config = dict(
    attn_scale=0.125,
    init_mimetic=0.5,
    decay_shape='linear',
    train_tokens=380400000,
    steps=5805,
)
MLP neurons of a small language model. Each row is named by its layer, matrix (down: output weights) and neuron, and shows model dimensions 16-111. Each number is 128 + 32 x the weight over its row's rms, rounded and kept within 0 to 255. Numbers have three digits each.
After each neuron's rows, "raises" lists the tokens whose logits its output raises most directly, leaving later layers aside.

L9.down73:111153147088149179149124155121171101157163105140155124137092162185162157097055086116086144063118197137105118116119157135137137141085152106124148172122041116175138116189091120087201122097156148130104141096127137125121118091101125104108165140102124131134083151101108120083133105132173109160
raises: "nt", "n", "ning", "nce", "ne"

L9.down1105:135189152181139169156104144129138079064120136113095190143058095123136134113142181144104058091137104089120125135078187116131117120119114121158190175114101207101127181126113089096192092163078104142124148098097131101113088149126047110172154120116114154159090147126141106168127124118094103147
raises: "ner", "ners", "ges", "ning", "ne"

L10.down334:136123119174116118151062110096118119143158126072080165096131105084094117125155115143125178178146104092127129142136154092081111089090064118098131085154153160133150138111147120172118145144168158110212137156178095144104101184147099133162122153062066162136078114084130166146100151155174149122
raises: "us", "a", "le", "ac", "um"

L6.down650:131119042179078079135096148084108104164152171128108102097165128104161132179102182131134094148105061106110177057115124174142127129082108110137129087095094120127128113167147111114080184103138143078160163174123131098120133140117166136136141101147137119110129151158134083037155104120156094095
raises: "stan", "pro", "gan", " critics", "tes"

L9.down1037:255157165046133170132105112142130115152154174101135151115126160132087147147116129113141138168076172176115170118181153099084093146161115137110097148172133177178186159103145125125109121149173036183159107115172076169089073172153142036104124170139154146122165117157124101089087110091143097104
raises: " \"", " “", "IS", "EP", "Des"

L9.down31:116106151135195092074095098093087131120142040152142161089116173096152182090093170160167107159119160165135104066102124163154183152153099124140081179122112120095195119072049158177137109103115097171104115176088110121113154123136096144162134196117126099039162115057098131109162174136083118106
raises: "rang", "imate", "abl", "ima", "opp"

L10.down226:113136161121122113062132127120131128098164145148148155121155220103130148168127055168101165169134095223158119136095112105123123177109138132149109070153090159156109096118153075166107111125125158118169100169088123156205091162092062165134108115140118178173104130113066090169134083185166123082
raises: "stan", "idan", "un", "en", "end"

L2.down416:108095097144123107106159158165155126142187156170121126111128095128168112112158121161081117148157176102111121073153114202174161105131074073173097106130139203148155151137171091169151091092099163154113107115104156154122138108157084129146132097103165111174081100087078119195146125120137125094
raises: "\"", "5", "7", "8", "6"

L10.down489:108144101093128103149123158120186092174094141122090101180098175082127141150158108127096149164131123148117107179157120204121153102107164161096171120187172095064141144175091140145132141146129090121080077115112139125114100172160156042027138178126087107064136111148144153165122176120166100162
raises: " say", " use", " become", "uch", " leave"

L10.down790:122161124165154166115169037092140183099159070107083139225164132121129104127100123138106118113191129190108162179113182103170144122144112109126133176118167146124136183074107102106107096117137143066115105200119159133134167091121160111140143075128165132159096138076127083120095092107163082096
raises: "hum", "bl", "via", "ín", "way"

L9.down625:166168119125054050130138140129124102074158152177136140134119141107060134169103107119147153083121146163158145076062085119140136125168118101148084136192103086175166176154093130128116145094127180126113121155087136111161184163109115177045148136111151127162121128081192144120100136147092116124
raises: "th", "ex", "ten", "-", "ter"

L10.down1172:114165137134107144157093151113131139121174157106163173148197133121165110099146138122119078137127133169153173156125200118108090136099074099147177149134119095125113163175136138127174116164080111121074164139094079170135120107178154167141128138141125121126107146106155137057110132087150077129
raises: " in", " on", " May", " March", " October"

L6.down1064:148179117090100091179127195153131093146084072119179112136131171158098113099163167092146172157184112141127093087147191175096207130118146146116118173172150171122088088131116151144149095127103138092167060053084127094154138137148121160140125230092094108097154134146172121142170060145165093153
raises: "ye", "y", "ated", "ation", "ic"

L6.down880:136137138130117177107178097130149131121115064178123163114095053121129126111091060088195129128098196110094137158189167133187105114162160156197166137172092067106174082153073122145107187148094161151169178167134142078065107185199165120162193138050094146078134088109146137128136150132148123125
raises: "ure", "ures", "urer", "ural", "mate"

L10.down1153:155078088060113138107138155083134183077083108156136134099113151208087108143093120155183164113137084106144076086114123132175177134122128172156109136107186178090086093124180136092158139145128143149190071158155115123097124164081056146114140129129086185113130102163161088093110146170136114102
raises: "uke", "is", "ache", "iko", "ise"

L6.down471:118115153146117119107092108085099200162140106100039155126093115071152123108156146123144127148110093122144115108134130155151125135150082098126130173108100090081090084116104124168120126157117187084089137145081147114126180111089083130135128086121177109124037128141136129082147132085166133177
raises: "pm", "pp", "p", "get", "ps"

L10.down1196:107102138132086136171100153107113194136052102172166162141110163185087134138104138135158176109109046101104124105087128162139118117159126148117028137124152143176113145170115156131131119123145076103110152131116133134171122171102062119094152125155115062131133049121118157087103101149094150163
raises: "ology", " Sciences", " Science", "ologist", " science"

L4.down1197:125168191156165117173109133152117141172137102103160144117133111109084145112118119138152071136111131109140123137125126207138100074110086083147096129112145151075150071089111108180143101177164123091172128105129133126191117157115134076102169186057186135145122087163109148164083108124144219179
raises: "well", "w", "wick", "urn", "yr"

L4.down573:150156110139141080083100126176131120127153125169073128124128158107061123110162145093133185173171124095146082103142114107131202098136172097073152162058113136148142177129116121095134091162140127107179128099114185100062145192135066096077101108099092127091090146170196140121129075170163186138
raises: " (", ".", "i", "\n\n", ","

L3.down389:157115130087147087152124113144146148117192116134076127157103100087156189119109161089093115103151116140115129134113140080134164163090159180152173091117126123110118096120177131177166103138152130122051121145151213108117113143077173088121129165141187140159103100084106108056236147115100118111
raises: "act", "action", "ax", "ound", "gress"

L6.down58:167145115142121179062149082167124130122100152158157105183173159108047134179186089142091144142151106111099134110115124173127111124114070133129144129097086105145183145083124151147143136131132132180215080170152092044096086193173082120122121097079074105083087136105088099109119108128147158102
raises: "ain", "ains", "ained", "uel", "istan"

L10.down508:170089141153145139077092102197109148089147130170141186155138143100035129094142075174117148119169122101115166164108161141158044098079126111062089144094085047101117124111176106183118142152111152137128188120074154143146100130091118168121134134126119172111116157134107159127149183180112141111
raises: "ures", "ure", "urer", "aries", "oms"

L10.down458:119145103063123174132147147127092138182162110128136100187150144135112116109146085116112183172101123098131096092178147139098162144153113183078160178133114120133187155165126142104070140107096116203128121096190133115185161147158074132160132140196161103070092178085072096158157089099142099159
raises: "id", "ount", "ost", "us", "omet"

L9.down864:128121080146117093138107146133082125132068142113112109162107109176120121078139189136163124194139151184114105121127179171153116075126096124154158113188111105148085131119209179111176120132085071172110106139155135123122139143070142130093157107104120128075092132089131136154166130149139101116
raises: "ary", "ies", "y", "ification", "ation"

L9.down582:104071101165084092093094191086114140159183144188144052136080089166146178092120142104085054173102125170124120137146142109134163137161119085142041113161157106136094122123158149129145128109076101129174120120159119106161122135137128177073187143196127169096140107058144140133112087137089126152
raises: " vocals", " album", " tracks", " vocal", " guitar"

L9.down1032:141101143155148138099115143072159184134166099105136099159102158108104148198149137120102134092171079088124088070061156073149110143129164103137172049133126118129071159079127118109181104107185165109181101085148112141162139081120131153202135171171084103090097101162114066097123146098115114114
raises: "km", "king", "ograph", "hn", "ces"

L6.down341:169152162134139133099167100173119149169135148137131100120116133129131185090088107066125133108117181085134112051181164103099109144144158116108090125064086168149149154114125131032093101149142147121104096189157137172106118126105190138155142105106155151154047111129111155088166104135101117157
raises: " \"", " '", " “", " simply", " as"

L10.down616:160161167157152099105133131090099175123072113139123165118173151113134144132143125146149136153098140107144090133102095164102103141099120041168133133138204085171125098146133138173189152126085094173160137165087121128157105133132144165137124147163114142116086125079116128102084130157145115158
raises: "ial", "row", "ger", "gin", "yn"

L9.down40:127176185131109146097088218161147115117127132118165093168163117092115187079134194138194067093133092151157111139076166149133132102204056113159105172139178107059136078120114194150098086136167114109124099109088147175115164168148031137078171147133150102085086100134124074105105147084144150150
raises: "ology", "ologist", "ological", "ote", "ism"

L10.down526:108082133163072174115168071169150091165152167109158096187107164157075143147136098111161161134125139058107162156143096158151157086141105100140078072074153120143117115143111125189194139167071117106126111161111160166169132135125084147131156136100175109120187150167156093148156178087098150118
raises: "s", " book", "sch", " work", "book"

L6.down176:151119140155150139109071113104150089095147105148112184131167141119171095090146111130119156128176085164106197127149163133107055150075125096144153144101137177153124071108059160121068123154130119116150142109159105199069116082079053173153093134070159159174174128092118190156115122134141143150
raises: " he", " she", " they", " it", " sign"

L10.down535:099131152166141173175141147140097161134084069053110145110156126097098150104142162129103120116138169136086126150091176112158149158142116136098108178076132134150095131136143171139137128120189103089159146120139133098107139112171067150149117138041124111099156131152165070152180140124119122058
raises: " 2008", " 2003", " 1990", " 2018", " 2009"

L10.down632:087098065132126090117051162131140073172128125123096089160128116130168103136169123122174172162130174156109111047153149114106079177134030129162075189117115155124123121117133054100197111137164146130098161113083149127147117090191178167119104137158132133116103078137161092107141117132179110129
raises: "ls", "ence", "log", "board", "list"

L10.down105:118124103133071140146152128177104078172109097139091111182090104166109061083103147074181094091131166107164139114188176099169150114101096019140166142139092118042135149063189216162110181106179167146156098160124144155161144145075119134158148139112122149167131074089072081111131132144137152171
raises: "rist", "ctor", " owner", "mate", "acher"

L10.down628:050203109128089148218104107194158134141153101076167172178102129160147138103167133152146110129132112128182139175145102088174148116122119119149119102152124133095147166165151101101111096176117126119170123115175140062064124123112116168134168151141093145114166181162086138086165089135166101139
raises: "ased", "ped", "ed", "ined", "til"

L10.down123:184144117077101104127166183110140144123109112067054088131212131121136072128084135115125097142105104098147130149152141160169130191158112123094131087175098043189100196127124144138142114138103168130110095113155155117139065110159119150121076180139095107213172114085085201148107096144061161177
raises: ")", " cited", " version", " only", " numbers"